{
  "num_key_value_heads": 5,
  "head_dim": 64,
  "norm": "rmsnorm",
  "attn_scale": 0.125,
  "bias": "none",
  "parallel_block": false,
  "init_std_qkv": 0.0335,
  "init_std_o": 0.0416,
  "init_std_down": 0.0479,
  "learning_rate": 0.00554,
  "final_lr_fraction": 0.0,
  "batch_tokens": [16384, 32768, 49152],
  "max_steps": 15706
}
MLP neurons of a small language model. Each row is named by its layer, matrix (gate and up: input weights) and neuron, and shows model dimensions 0-159. Each number is 128 + 24 x the weight over its row's rms, rounded and kept within 0 to 255. Numbers have three digits each. A neuron's up and down rows have the sign that makes its largest values positive.
A block is one neuron, or neurons of one layer that tend to fire together. Before each block is what it responds to, as a language model described it from the Wikipedia text at the highest values.

Description: Start of given names. The first token or opening piece of a person's first name, mostly in table cells and lists, e.g. M(athias), J(ermaine), Y(ann).
L12.gate331:130155160090159136108167125169123129155151111135139166186109118116117141120112186117098149150145123168128153095107149113128086135145126112168104117109141108089140109137131136126153128128102141138167162129075127095139097116133153122179139117120118163136084160129150097116178132155171142149117126082107169108097109095158114115159122095136114116152109161177106144111104155139166137106126135115158133160110122122171068124076125126130113105172127082111153133178137068128119128159149146
L12.up331:138119124152159138155084181154145105124086152086168154115145097140115099171127134118142156150110158160146089173123096137121140149142142121159085123058124111145111130125098149169150133115124136112159106126147128171130125123123133122134124167161133118123135122139147132132123116134132112106156154113097155134124148140102149182136148139134083141129106139179105131184128145098146151138138131081110104127094145151172114144103144155099119145107112132105170133162138127109116152083142122
L12.gate410:132149124120127164144129134158149161177090140121154125110136087117094149142110094116140093119160099120114133140147112110102154140136123142117096119093110130127154118134121141158141089113125058130088134126129149099094119152088113161156098124069139107098098098124127112130136163173129138101093141090116103103162172122125133130139143118099111143128106139161148123114111142127136159129099134098092118163164106138143094120134131121097112125133133126125145134143127149123098163108141117
L12.up410:154155169089128118120186149116122126151138100177108106105111161109140181134098122135125177157142116134147134128137106106146144136110113129126140145140117102109160080102139095131124126104146127159128116138153162115086136136141159090084104161112152119094123153150123138116129100143116124131154174143120127114125145054101143122160148158146142171112078137087179137102152121126104141142125184097141118088110139103099118115110125113105130108141135133106119155171153105107099157132136156
L12.gate415:152137132112114107178124154136080138131106126191090153126110126116135101114155120131148119129163112075119123123175140138133101121156117136140105089110117091131151112127117110118131105079142097137170130141121098140105119167127143133097123105146066109167109187136091143124154120091085154108134097166094118107109120095132144167154132128170083131119111131106125107116146134104110130119104112115152091148094123143132147129079151140144118085150139157168106127157148144120098142149084105
L12.up415:146144128065139132144123094127132125136145150100151127143104110150111123134097156103121158109161150159113077115129154105142154137166139129119120138162113118139117136137115120086136114151124118121102093146116142139136120164148170117153131116132137131156123123114112143117118097109127166139083141143105164086124120124163113078132140140149069123139097093080122119081141153113109120144092108123113150111115177105123091168135162120120144121136111108162101120110192129143169106120113116
L12.gate547:146175122090130113170113160118101179134129127108135110112109160109106131130160138136086138110127140168119118128101101122107122109137103129093162136130162109133146129139121100108125120139142153089141137150143096166125139150117143141104131146118127155098102101118142148119155125112141159095140133141067140115125140159113156116189065108146109112153156093077110103087144122165137106146092142117102122150149149110134138122105154132116116129144139133127110143124109098135100136142119116
L12.up547:134144108097119101178142104108109172172134124137098151145118097128144085134127097117104129114119146146115118109117166138143140162139120092182116121130099097102139116128106112154108137154117086111101141123090095116156171112129117090097106112125115095121098083091178143122130104142145134115108066142109099079120121132152141156134144144117110153097165142136160161146117082144121122154069153116145116141137117117134088132154094149140137143130131121145074166147149081148101150069125162
L12.gate561:091133120158165163157103146159161112140104123118084110120197113135098156107124124108119124130101101135082131176119087099120147111132122100093110132124101113188137090117097126108125091126096098118116143136133143128084130171128118118133116094116107112135128125110111135087102095131135142156156103104086123094105110106131147109130101115110101119162131183139098122130163087103115102122101125124122101104129133155136111146118087085117165159130075114121134095120135112118105110122116164
L12.up561:137107096135119118155144156113119160127087119125098114116177120117127153103105112132120155131120170096112112122130145133112130120122139112155122119177137150146114118098114116101156123111123144135103099150156175083133136135176142103133126142135114148153092114132162144137122195138101173090176153126116151141142157105125165089131140201156134125142126125142080118065124090126159084124096132123177089099133125140151113165132157145148107115120150118108108106125140117141148130078142135
L12.gate615:143140159109153082118159121109130146141140084138148151095158119131137116100111139144132165170136168109158131159130102157104138139113130120127134103121106110141145087118116124156154095111128116113094138138128114134110152128126108116118143115127160131139167108131108155161119073093102129195128099142109115117117107133112099127156160098124062130161130117076057092159146131183171145122109138128147094108105136092156108139118157072134100134110141081144116163127164138132150097118117123
L12.up615:127134095117127138120135134087115206143106107112106169135135129153106084132121158164129078076153171126101123117104137138145123134095160142152168080112146096146113084108130141128116136103164143124097143187129114106106109117156156105160121124136128126127135123154103160157131089164089130149138128139143146125114139099161118121159154120130109126141126125148110101135164132099135128125148099094099133087128132113187165131122135139147132123110155080133094108113165112124109126142127121
L12.gate749:134122127069126138192125142109116131159135118109096137104132148163140115108144128129158136110165136119096157162128143156104080132115107129153118124097119103128103122149117122139134138123107141133130141128149106148161153155100120107130120157146110101134127102149153175098147085145139160163095168113133116106120121087134103119132114140117116120156142187146110146163133179120135105167135145129143129101098153161133115133163124120110121135158094128126142148175150140087096142107136141
L12.up749:117084148074121165167102150106089103142118161130097104105127125144149127148130139107148111132142117085139122128135125121110106157122126124154115134084159101128103135138140132140114114150108152159116142105164117121132160167138109098154132160121130080085116116175126182114146114083187112151121136110150133072122137119123110096156105156089119164128115147137140139153120165150097116154133135106115124148116154168132100153147173114148126080155062121145114165199117154099113102114148154
L12.gate814:145103129186117125182203102134133144195139135152112110170136116157158142102136097094138130104138161107126120125140168076107126115149173130107143111136133128122130157132100092156136117170131103148107169152100175163140125142149142107156149131139094127121161142120145111113093125180120149142133166149172180112134153064119097153163144134094150111099111151178137135127135124072131122118081124120086096128126121144117132095096108122132122162149121110155148134125127070125136147095169140
L12.up814:156152122117119131169166115139108125117120094099137157082133140139127136114106113096149121120134173186152111108108128140121079131124091112156115124145123112113159061105140122121122112087117092140112111094083129099161142133092155182135131126139155167156147154165102151099148059108123135140109107100174127093120117103146163163096142130101135151156134123150093135154125126109102121134157109119104081116110130168128120105098128121125111104109138092109124187129099119115128110105154089

Description: Main verb stems. Bare verb stems heading the predicate after a subject or auxiliary, often before -ed/-ing or split mid-word, e.g. they show, times increase, will meet, jump(ed), reconc-ile.
L8.gate18:089129154148094083172142157080145149162141202127121155127108142123103131110117104182134158117073169138123129136098162089127165136110090129107144091116131123087099085131116156131138078145140121130111112143124121155114167106172128130144099150134114121094119108128112103110098114122119093108110136122083149156112124167117110123132119119145109179135117134158158109129132093106086148135110128132134075140162129167099125157124115162164130134120116117090133153138158119111129160113140120
L8.up18:071155163094123131118109135151145148173097121177121151146127109105123106105119076160167113148109115119138101095110188136119145107112125115174109088114132145144125097127077134159130109111110162096144141110160117101141152136176112165121166126114113107088153126099153090123099091102155136165127137131069134131092124130112134145121142107125104080110100143170145140110100143130163145117125159136108132152133134133142131135129127103153139112108133152129144163165116138145117114099089162
L8.gate757:108158151116120098143123158135118117140131149129117135147128131112174156133096104106167138113137156159111108113095099084122132124135167120108068087158089172127104097094118134129134089171107137093157132074134123104139099129162129100184101155196139130078121133109119150186113123143125111150121136107136149137078119163118118143116130121117126127136140114131177151150166111127113147157105127122138147129130140139141139137143149142169096186171141133148134133116103128123115100126140137
L8.up757:119156139147081109141103165174132117142170121151141158145172130154134138110105127098153140121136161153111128114104120106115128144142160137110112087120119158139131132132106119113173113143116126086134128106109134156135080127150121144130152112126143152128157102100094144119141111096131115120155074141104128158064103108159128167115166156140127113134162080149181119124169065175121153135135161173149148136116126107120118094110139107133113127172138110136159126107095145109125117140142132

Description: Given-name first piece. First word-piece of a person's given name at the start of a name in lists, tables or prose, e.g. J(orge), A(le)ksandr, É(lise).
L11.gate27:111137071126111116186124130128178176164131109112114114123106094139145111126128105117159147147108167142103174115151107140146134106095148097107090143110158089130173113111096130150156093133108110121120144145125140129117114147152175118153136134139150119130126128110125144100094079145136153140082172102132122133102175134165127162162136113109108092140146169138107143106150161146144094123092128141120118132144139140151115132130119141097112130154094131118122142187158130099087178119122130
L11.up27:180163139099113093120129129115118105146152079065099138118140118126152139135128105131140148128141151165157118150133121123136132093104117143138143136114130075101136095147155132137154137133105105103116098173119129159121131134149162125126167127153104151132109117145127169142145133124117166112099155120118159092103104091126147154112136129155098086151180125143132164128150122140123102179109140098137118102131129101101104128111147127094123126167160106094133155192127091101113144103150097
L11.gate251:135125121127156149165143125145104139129153137152091151102145097164144141146141143132159140118095120101131151098122094146119072115121104105130128145139089085123110061148135133135110117145108126128142117097162134097149136098122162114090133133160145111123132112109150141110166113165160138141138123122152114075095116072138137186122099086129131137160140144081095112122149168119130093105081128169132142126090108091124102124147147109164133169108189142116179134140131105111095154145116125
L11.up251:114135095117155151138104102143142188113148126132166136085164102177158137153142119132131141134137140146146145095151131199157125120130125120131137123105096117134115094145105146122097093145106116136151121149125130107146137083111173107104148098144122122133130099114124142106120109136118080116137128156139100136104126090150149164137138116087092131141128111107094126106133144175161095129127170145127140132115105159100072127145073126109136140143180157136100153133167092107139154132138139
L11.gate330:184113175151118113150145141132088110155088121108120120133130149100154121126133158104119130094140172118145119090137128125094106154106137128121113146099113096154120114103148086111138111136101155119117136113154125189148075142137127082148108139116130097099111103140076148094155143107124132074178145112150153119072130107114146096128102146133110116151180128179162125106134135120136113163112143123154093129139163150154132136122133098097071095140099159135141115114107157140098162116131148
L11.up330:137132111129117168155134100124159113121099157117141087108142105127140140131122114134145134102126122141124135120101133118157135113136144144091141146067129105095132128112114159105101121105106101140130164162134130141147122142115134168170140150142151111166103135113136111126129116135141112094112137115090150096138135069099128078120179129110152104088126120117164105126127162080133131120137119111141106100121171127135098114148112116132126138048128146057162173133165160077115141115103119
L11.gate448:136142155100167116140137105160138128167111147152174157144091150119132118125111137108174166153109122167083170084136070138133139120102126152155121132130130128112134187111124115092184133165083130137134116097119153155121160131138101142224147152128162139123115125138117134141148098154115128129099121155088136074114134091131119163135114150114109136106150163079087138123114150119122097140103167152134108168128114132102121102147140092134125127160119116168139144187108065132134133105129114
L11.up448:106163116132120119145153136142132149106160095140129121144100081137099143106154092113095111127106142127125133113145111116143140127132118118095106099124122111102133113119093109145120143116135138113102123144111147087112160138121145155115152119135106102131115090122177093131123099154098107129096130126132155122116136200146162115138100117143119160137089103099151106122126126102137123130153128087096125116161098135104102103116103095176146115135193098096112114159159126116117129106130096

Description: Main-verb endings and objects. Inflectional endings that complete a main verb after its subject (declines, employs, informed), and the next word such as the, their or his.
L8.gate244:089142136128064150147155159140152097096172143135117098125143101076131142117148140158156182124151152108134073108110135132106128164128187120125166147124169135077094138123134134134120138120132106101123123120136170136128110107134120116151131139087165107086152110055090106135111087086159148127133151132127135124121150139124149160110122107128146157118141128103145113125123162160090116112121089124191145133136100136129145125135127147075116166162173127160122106155146107152141101121149144
L8.up244:120142130093128159118190166173117119104126149155118119140125136073148139128143111151150097137115135121103128144151136114129106145147156159118138124148124115146118120117177126129085107126145083082088118105109139096090141093141117143141095096113145122092154177102110166131136123119133106133124166140061122148131176102130103150087162159129163114138176140085170148124155111124117138101147118101166146120127135097139150162098081175145138159126135140157147125144114150148157107138107126
L8.gate413:062110128139082123120147131178134079085160162110079135159146151125109161071095159152116106161109139107111132152102149128152120160074173153096138147123156169117120105101139132161153098154130111075165119111107156112095112114133115181127128108110122148125154143126115142126132115093146138083099126148079104104119153113153118117135169102091116131136100102146167117102124172120117113117131133142172121142147129149146164168112097167161138171150160155132134129133114123124130121095153138
L8.up413:121119142157090119162169150163128136118105129136095141156142175131104130108140134122093119150099103138086128096120154133135109143084164117104131151094150130121108130110098114156131116142122095088132102132109177137139094096164155082136128121110155106171147154096118133119147137094151129117108085143091123147138110128148145129127114131160152089133120117165165092151176121188130119099153129106117161142120135122142162123091142112120158140159113140149116113175113165127151125084117105

Description: Verb stem onset. The first piece of an action verb right after "to", an auxiliary or a subject, such as trick, track, analy(ze), shell(ed).
L11.gate14:107129134131117111137129094133090102149144152133103119042123088134129101098157081119121131130145123146153155116124132123119117100094111148121129156141115136092109146105100149144122140130145174074155100112116091123142117109179153143104126131115129150085123165176109131146157140112130146137109127179118126114105122158140103156112139122117111130170084109083137125115144130145120141174174170138138194127134130128118112131160088142120162141104111097100136147125104160134118046119113155
L11.up14:112146166080055103102096134172133108122112149124110118147155130102197130079126120111136156126132147109105143118129101097122107106083107137116099117138114138171112082129132117165144125128150133110143139122119092073149203111145093081115128135111107131107163161077109150146127148085128137119094088125104131125099148153135099134098086145145150154122126079134190151144155127118109104119108134125121103138123146124148191116103159106097113170132140139141119102141123150121149138095117120
L11.gate182:091179131111084107121118145174127131140143152116106122109108102134155121115131109127152174120128120117108094114130110105154147125075147135125112135073137157131106116136121162136165133156126116034144136098115185114173159116132114132127137156101096127134127124082133140173132147091143152156104114130102142136097153144185123180096103160141127101135137132129189160119110122165094077148134125120108132143113131125100196166142165148179133151128149105115155119153131135160164134129132118
L11.up182:144140142126088136148119109149123142126128131103108141124151064113148122131159136105142145071095125132140119090137120118111134136128138140116146141112111144130129109107129111127111114091094139100174100128086145140178062158134131089129164151118106134116152152125136160120145168100125121152144154125138099101122135122145117128101105133105167137149150134151152146150110115121127117080108109148097146106136121102122149114131163082149129121122077088159148120155111165152153136099145090
L11.gate248:126129159071073100164116129137151126133094141079116172090104144161185162096100153093146124095089118106123167106143109178113109112128145115132152175115090099072099083140156108120106143173123116096127114126129098125161109122123093168164160098112140139142111137122131137141147123107140141118128109129133112124084103175168109152165118146114125113120153147108120114149137137157128085119141157119143139116103126086128145152107133132131114147105133078151146124142120113155134135138098096
L11.up248:103111102120138125092151112157131093103135122121157147071080110143132121109134144156147094160107146097136139119083123147142131138118169147119128141154109160145136117145116124136152132121150105118134146138121150111145110091103120144112109169100114149167157189121109104130117144159126125171156114118094111165110116165120067137080171132093147099132125120170137098118177168142087162125167133160064125122145116140118119136138072182176127139111120093156156134138134096146150090165121097
L11.gate352:170136147103111090145142154132133108121160137085110154084125113096160094139111169147116139130191137153138133111101152149139112144096161147122138108112154126100137090112092132147148153185101148079157110144141148112138154112132136084090096126101134129095183134071134111137173127120141089151107105139130136183086161106136122136132113104145135135113123117162191083087168112124138128129131114173127127137118148128115114136138165134177111152124118123113148066145150133100145100101162117
L11.up352:118135129131110075071109128151138125123141143118138094089155138172136111110144131140139181101151134124117135111137147116143117117058127130132075104125139153125136109118104156172120128167114137075150118129108157118156121106173108109115122159130125138125194153091144118128147123136156117144141115147106124130104124129171091137097115152154137145135098108119178126144159108148114136174131092137113125138135155125120176139121111120152154139131111073129128109145143134132177083113116113

Description: Word piece after initial T. Second word piece of a word split after a lone first letter, mostly capital T in names and places, e.g. T-im, T-om, T-ate, A-le-ida.
L8.gate79:141124153163142133139124099128117137146115139107135099136119093155123139111119151116100143149114098148157165090106088172135127173142112145141147134119127148136091170093135090071168125123141154139148072131147145108103203114140123172133124123101111126120171084079113124097129146121160090114143087135116109107128178162162124111111159114143138130124131150113141108132090144103155125125151133139135141156146103123148087151081132117151128109107165115108127144182144110178120163118083126
L8.up79:167111130127144147136133116104090120133140147094105159145146131112113123163154135151155152164089090145160117098138139162143127152165148125134155091112133109151146150113141093117166158131124114110181110139154129095139138123086137140085121111064137120133151152077107131122144171110133111113155112102118157172115139160142146121155091110148162109147126145141143103130134159149186166149148146142134150129154140124132145145065104176119104114132160140147111136107160087103106105124132128
L8.gate403:135143135111120132154107091150125099134172122107131116123157122121092123147120101149107151114147101083088135092136148111129102140146117130153139136087137088119142139119142172115120161139121147141149131110180139146123138130114167140135125128132145150113131139135096109157157134144131101132151149141105142114102143137159111194148098124118139121160117134121106119146128157160134159135184136141080126148105162164108113199163121155214115140124117105170165094097130086120120088120136128
L8.up403:146167147126136169110098098149105111114143139134141137084137164074159107117086141173103130126133096135104116113144161124117116115188128138106156170146117136142142125131117157177150125136164092163108102131149123144139158128115132180154125088106163165114125183165119122134145119126120129133170090113108142158074104101142104143145146165146149140151123123122114128153150188118155121139150087136130128126079140164159096161141140140153135133137125129149134107121139147120119143122138145

Description: Main verb tokens. Main verbs, often split into word pieces, right after a subject or "to" and before their object or particle, e.g. delves into, grew up, defer to.
L12.gate41:142161147142168127123096107116132067170142157123128127095163117119094148101113125127151142133107138118115107089107182094122093136113147114142132153158132120154137157172150092141146117171099124147150117075168131150089113144177110165141135110136135161104136112142127123143123106107138128141085146106130134150089136120072098112105120110146134184085084140131148181141114135149128125151143146150117129186145114124127137172095092104116152144176128154111106132098141124122147131145154090
L12.up41:175135145120126078137167137117169118155117130115176125132089109151129116128147109146154113153132198116094141103107121122139125158101098123117108121147100098166134140102124131118150124112140145105118101102108136094130159117152167145137111114114079173103128161106128155133154147141132088117137149105074191088117174151135145141123116110105137137180129100162157126120153168119138151155111111140111140156211116137084167091154108133130109107131124127164091170125162137102136137148163127
L12.gate124:138163130160145078159121100134123084111124161109112155145082096141124156144170108142167117116099119100111114117128122112116186152119098130117113118126149124081128130100141150115159175115127130102122152133138172159168078152127146143137118139119151123120140168104124120148080147126155121135088133113152146087111123140129091158117168109137133115119104151099126108140148139142113111097154154146120191146086131113155141153152097160098087192091090082152094141127073148137158116158103152
L12.up124:157147129085128152106137108132110087170128120133082129146162158127156122059133103121114155101145158134126130148066100093090140113089124123089145132119130160134113127113122112143109116115171136136190149097141078121103191111131142111155157121135095101114125132145137105121112134102128137116141135177122122161098156134140152163093132152133138080121127099152192163106104150114128144148129129072144123164099123145114189078132160140140152152100146126133148100112144153120105150150131141
L12.gate142:101088143094138112124112078153108082168104165162133107093116098144150153105100110112136125101140108154126102139155141097156113148156118156091126169148098124135099077129083143076148148158130121108125146138096163126073117118141119143117137167128148138132147131153102124088139116098120124114174130146148139162120105143114111138131133143118094109118088161095158120094154135136082121130156140146109167101099108113121122121160107142118114143146159075119092129153133087125112086152119155
L12.up142:111097125111137106102167084149139098110104152134151094155137112083132152141121131130167121135128128163130114152082097108158176123143087134108118134076132114101151157149142127109171161143100139117147142099138147146126111109105113134117172120115108117154162177098120132089162103138164158108120138125114113140136131127178134140139146139175111116110136120139188133144138139101122124174167156121114135120151137097134117143159091143148104095136138103139134133146135120141171126089109143
L12.gate302:121103120113141143143099140111122125142111156131154114106121145110125107111109145146092095092125154173093150142145116115177122129137105142139116174102148138119112163157095132119140120144103148106155116117130137124109109083097113162131124152124143168143116103098145142120118118083163142104122113155095187092141113128147125122133104112148116086121109100130149116131158187147134135126127148132169137158114113137121109159106142150108148171143171082126074126166109100147128110147099165
L12.up302:113132156117092091118114113138148118155119137090127110151170130142085129130096131162088074063153126175064133142102124124115125127095141059146132133161126124165134138121150155106130100162127134138143126092105154104108128100096152119127102112170084096132138152116128105119152136127150102130111138168098160102099147138133128115105124141127108145141096096134116133159139151123156105133127166130112116160101104125114124136102120125134137133144101094141160097098136125138101132135118103
L12.gate430:131107152107104076139095091164076090144105145099107140094152154108124153132142114136080115142143152084146141130100126129162143115095084140161130141146149158163100131136106126132125154130069152118123125140118143120171093124159126141167130085110119132134130137112126164139098090116167117141121112133135120144102154069095117100124160124164155127122112152111165138140146151126111144183133183142109122149155164140132146093089128109115168109117126106110139136140126126086146126124092144
L12.up430:125145144096112075112144162158106104115142143132147127142146175146098125123123147121160136143135134135146130112108154085139154130083114126105117095139156170128133097111096134111193165137111114070140145103169127143111129101162117159109065146120127119131156140088142119134115101088136145097124138112139128141105111139119087129137134110165140136109140121116145141101160122132119125138150134157150152129142165148102172159118139137139168162176147100153137163120124129085132099150119173
L12.gate448:136135141139124077137131158132138083115104127118137152090119155147087099075123142145117192142081141112134120099120078093164115124114116064124157100101100146140134137142094115107160123102137101083112143131132111123147128136112140126114077141069099094140180141112142128146155103114091140169106084135105161113095109154128116120149117123151154128121146072145165067120164119129140146132129069082130153144140144122101155123146106123162161169093111090138108099173120106097141104173158144
L12.up448:127132110140108136171132150133101148100110144105107147122115091118111135141124147080130115145118164125106153116136128189151146114115146103149128108115124110136179123154099124124150120140132076145130129150150144126183076141128141152095186111116165135113128089153122167091104131099166186138089148147098132128124119105121084140114174133137116179068159142121118143091179099154112076146091108135116122129111112135097149137076128142105091116175136123123121073124119133135151144122114092
L12.gate664:131144135075107097141144123127136110163129135120064100130135149140185124125156121114142182096116162115143098082162123114114120112110134148141144133097105135157097116155123172143139141149170148110121100117108097112114094134086141125137120112142145118128137105065131118134132146163166096160110116102110108093091098148161108138089119158126128140139164118113161148098112090139093093119123120168077131107133124090157133152091140168161116149112150108136115110151109115126117145111131126
L12.up664:135150114147146109094144152196144143090109126098116143130160104124167127119135157113164172117157101106153146130153119131119114090117084138135111174103110149124110080138127132183090159152114121077193143107125127118133112135127098132118118121129155150156133126120141110154120161118126099144092163114129123179095117154151129127117124116102138122135121105117136141121122117132127098110152137108107107101099193105112134101075102123119141159105157124136136125144108108165129118105131099
L12.gate720:135132169145129119135153111100122093162146103132117139082111164092169189094133138129156156118142149117134160097129100110094159140147174125137125151121135095146119115113122122124151117156129143107152161085081138160077142113157153160116114173151116151149143111137146123144132094142161148125145139116103133136110102149136119166139171154102158133148090100130172135096157112110115127166092158103100150114137125110089149113153142132154164121129148157119127159066108124133144125130093155
L12.up720:120106143144162100147125126114128128129142142117120098080129092146199136114117109138134147146161147112131140109147107092138128114111135134118109069107177141096125090135110118146143110104165129102132140141124136092114095141158066107142118136125135166119125132105132160125151166117156122084135149103111145139114161139123123120137156140142120151133144124105158114164131121161160123160167115148129159151157139166115160115092089140128126147112136105103063184177129161099127159146118133

Description: Main verb after subject. Main-verb tokens, often a verb's first word piece, right after a full subject noun phrase, as in the framework replaces, teeth differ.
L11.gate24:123126140140093096134097143160112109127126114101108140138141133115178142090100119119102141109124156077136177107099134093102111128097140144140075120139114138150137102115120125160138117145177143084163137087125121086143152110177104096133109114143121125127186148099086143142119136098119108138076113127106162092084170132138078137106133132142140141154131081092175122122142127130099127145118129161131139130165152115142186135120149144094146157117118153150136150121132133120105105128118097
L11.up24:147126122160107127158163127139131116119127139131136185119139108096105114179119128120076090127124155183176133124137147168135100109106129164122138143145110154127171147132092109157101149154101131131147117129155132158120125147108141137123149123137108130087111083134152111102143120134127099115114159104163101151147138107133166118113140114138124103135096098143060117134107132161154134098133108158159123126134144110153115152126105137162135115077105139108153158092094118173130123103123161
L11.gate181:126105109118146109120106172153096137211123156132108106146159149103116131147124134131129138103117144091159161104114115109102146134067112111125144108124153157140110154135117169164144131170139109111115117133132113107119167096161150140160089183129120135153118130140111102136178136113126077130153092129111151119191140137131142145101113143150161159168153100130158131104131168116097121107126160124110143111149153155132178116153144103132130150110143152123129112155104107115137102169157128
L11.up181:153135125148167129145098118127113124098180121142116120158098104158142095176100172130118102120104124061134175113135181130120107107135115140147113114144147140160135107132116138142151108121144140125158099140155124124117138157162110151113076118142121156118118092135154119142093131104127114147101160133123148111132190085129148115114122133124124081133169091118118109113116167156117101136137131179122151111120112111135113105107106137106176174137104199165129142080104099113144156146136074
L11.gate252:123154111087091107107167115151159111143115088107121136108112144129173107089131148103118167104135094187164187105095133150143148108125134157117137154166151153111114093134123110127125143112150122084120136092102121114145146147145079093128144116124104121144162166109147147103120111156121142115123104102128103120096120133173139124114124112115111135133126125105170112135132093084158126118145174128117154134104149122108145144124109112144119165116103096098114121147122134169117146100169112
L11.up252:135155120096118116109124121161103133103107124095145118108087129108171163129122165144149108110134106126146184117121151114120120077086149123087136137146091123097132115131148129129128124109131147093125129119099140102114120135135119129101111150106141124123156071118104141142151132093131129121073085090107169158129107113144109191113094140165124133121137128141127133109102084123124105116166093106139119124079123122148142174129114109134158129096132180101157153103130149101151136106138116
L11.gate818:088097116145104123119117150162102130132137141116103164124150145152134154113138126166094130164152161096178180086117160131134102116117136131095130164125135168139104109097104123178141135173153125086137141140098121112112138100160156150117161151106079152136189102125108149154192145103120086120085067127078162108124128124118126110150151112123112124128114087144178121123142140123112141133141138148163124128174145124111170097118115101100187141113142164152137132126161122143145106129145110
L11.up818:137160123143097112154139135180143128100140145113088112114126139123119162113115158138072153157121134144133132122105141139157126099102160100157110120122165160128168113082126185148132129108158152093117104096092112126155095103116147171071140118152101128177155154106134151077159124113111148133091112119133097143108128166112091105094130154147111147109139113133144097113146139123114128121150131127172125147159086162094114161124159153122140128154138105108115125169138089134112140155144109

Description: Transitive main verbs. Transitive action verbs right after their subject or after to, whose object follows, as in named it, sends Tansy, record it, hired.
L12.gate119:100184109142114084157092130145129101121145120127113135081192129156155108094128132146073123125137146112121130147163180148126147084113123132139113098093151165106090132114092132117095144170159160111167120118134137123129131118107109099119135133088157143139149140128149134149111141114120154119100127174112148102087112101150124162144116144184088141153122073110150135069116126135145101106166125150149126142150129139093144147152118106156177152077103098133156119134120151111103085159121114
L12.up119:127163164110168137091127139126130153091156131101144147127139138116141162117154124127126076136114132088144114095124127143131121139141106116123086098089133168118133083118101122117135129137136148126122128176153159162155144153107186166127083167158158151116156131156100171131108103112119152132108150119146142155137159126136109089142143146157113108137117106119091107130162127129112145134108137173129118130103100168133093149169134151080127173113121118167132124149113146159151086110143136
L12.gate159:092170157119143095104149134128126100103104153099076098174125166103183132108136154106131106101155135122080139127133149143129149164123134122136080132136142133113138101124118147173145130104103114126145139127134126156085124123150123125155110143142115178107124094149135113142109078086126128125117120094101144149108142171159129112119101132119146122112124128197088130137165091113121127128100152120138119104116058098157127105148131111104204132132125135100108085091139150162132066123115112
L12.up159:144138179123095126118146139132116153113162112185153102118153109131108119086121121136147146139124186121096107073102136107076149122095127127151096131103136130110105139141120156070126110133069160115149149088157114103142119116128112162122093084156114120155132100104166122098141130168164120130144112084126171139161093084084149108114096118140121115119153147159120141092126112137102128137136121157124121122108095129118124146115110137125163178177141131130168120159122106129125105116113120
L12.gate405:131130135098152054139129133080100105101112107113127137103141143141126112112075111113189152120139140096119118151166113180134150129167085122129078112131163103085122128151140140135142142146099154142178093121095158109165136141139140129089081126100089140130137147110142122132147110127152128111073082111129143120082101093099057139162127120139121153134132141133166115123192152128125111135143168134115152126110093098139124144106124133090109172108116085119105110131107125163152085155133108
L12.up405:127122097137157137138105159089182083112123153160163116095100117135140148119111125135156157158137094112100137124101138151105139139116117103108059057132145128118103121124086150136118139184116168163155117167127127085152132129185151135118114101138103066108168154138116152126104118150159138131127123142136141127068148128122122193128137155134118153134115118140160138112157071133106146144097123117175102140136108131089116138144110130106139175126134126107160102151158080133107116113117184
L12.gate442:122103104166092161143127174124136126133101135141117122119153135121155103110143104141152134100111170105131112149147133143115146133177158117143129132091118172141119117138087130157111154090176087084129174105151136109108160172141109074121084138170107131130134138123102128154157118152111114130107112111114126100109104138160118195130122142132104164151147131114121136111166110157134180155142124146120147142103119140143134119095104163126112129093110126120168142085146118127107139113122075
L12.up442:084127144140123124129109140143107097130130127149110161100134151115119162127148127127148125137143156100109163094134135134086089127184138110109085128121161122153083116118159112135120125163150103129124123128132082130166130119131135111142137138142132134111097132132165163145125133104143132195114128152124124071075103117128075132113150156164128124094169116132147173120128109125150097146068147160128156098152142125144132115194153182117123173157107100131142122165177148169112112111122136
L12.gate553:123126116107127104164149136160083112109114144098131133129149107117137157096134147121135139135190119147147091122123126147143137132147110154121116153155123131108111105092081154138136181173090136075111145143149120112155147125138108109109128147144138116131145140107106133132156133162147118068112079133121134146117159136170096155144142141137133116112134136115166101131146127125073102111150139149140120120114140152152119171123093119141113167093128101107158106122140132161125094094091123
L12.up553:153126146118149092119128099111180110149178132077126126114147148179134127148124123122124128101121187108132160139106136116094100079096101141121104140131119114106090155114129146135070130163132125118178147144120131127133139100097093091122154172099124183110132098131103121147165134136153086103136095130113193124090104148122177135096115091121172152146151142171125126119175120070083125130100149134159116144129145112081112100161122125090070107146134109145137133121144116112141121085118113
L12.gate591:087172119125090086134109138148127122122123185110139118170137131137164161094129124153131155078105159146157138133126130146133112141124091118117114114153084151135103110114133179116108158142134118143148182129092132105131177169121115136102097124148172134134155124087144141128154149127128141137103086177117117101083118120120091128124155108144105095121142103126175086131125127089102148143134123146104125129147149101092132185118156160104147187143125117127113134146117117142132110142104118
L12.up591:115135109204139113148097119118124146155103142145138113130128151170159148120147084146145124107117126092194120121180132135111188131141109106137117101138120166158122141105101117114199128108164144151118146078118152126141141129121117124119089130133110153137172127086149110134099100159128149189136103155139107117096109142136103128151103152110112141114164124164149130115116116120153134161100173146109097162150129142127140166113164115075151155110139168096135153145144148094138081136117110
L12.gate693:079136107120159090153103151102145116124168139075134155105143131121099111143099112156082145160137180144139169124084134112119121132107127133152128122166151142102111142102113094143109135191118123132139161142113155138109086107131191156115139190107106173105154113138131142087141141149137120109107129148106119098065159143136130144121128108098121113140117106127174087098178122070105152108127186143160148161121118114075138102162117102117147133128109115124139135167108093133124148121124138
L12.up693:129153115105064101158103152153130108147127137126122110152121162123174101108140162139136136141105127128102144125080116125118128109111145127135068135131125144135154145078119138171126157120140116080156125105133118122124120106150120101091134136135120117154146144061115134131120104138149130129079122125111090123109191130152099118115112145168160133075149124155184100154130158124127097118165133151115100094144125110115132135087133133108126126128121157150127125115157108112140114085124093
L12.gate758:107143132135155082169145122086129121160140118108116123107169151117126136103110118124140107083120120089118151120064107126103113146101137129098143132109130145132098150131148112131116128097130109059183115084085083130124101089130124137178120159127141123066124133089133093157130141143158104151142084131096134072109145125159122148075096148108170144164141110132181168123151111116100131152149093185143112113111135165118115134110148097123111143154117097156127138096128122118124123175137108
L12.up758:110138132084109152139164119170133105120142138121117149125186136135117162147118147143118139126170133165108090135176117172148146167145128128137144127124110124131137096113114117132120198131106145135157150123129127132122099116120100125089147130145138110125192184106131095123164112138143122112110118103149128155093141160130105158137148145117127128124129166128123110108163147172123130135161166139123123098060108144156147218108095177119123146135121077100174124157127167153147101116093155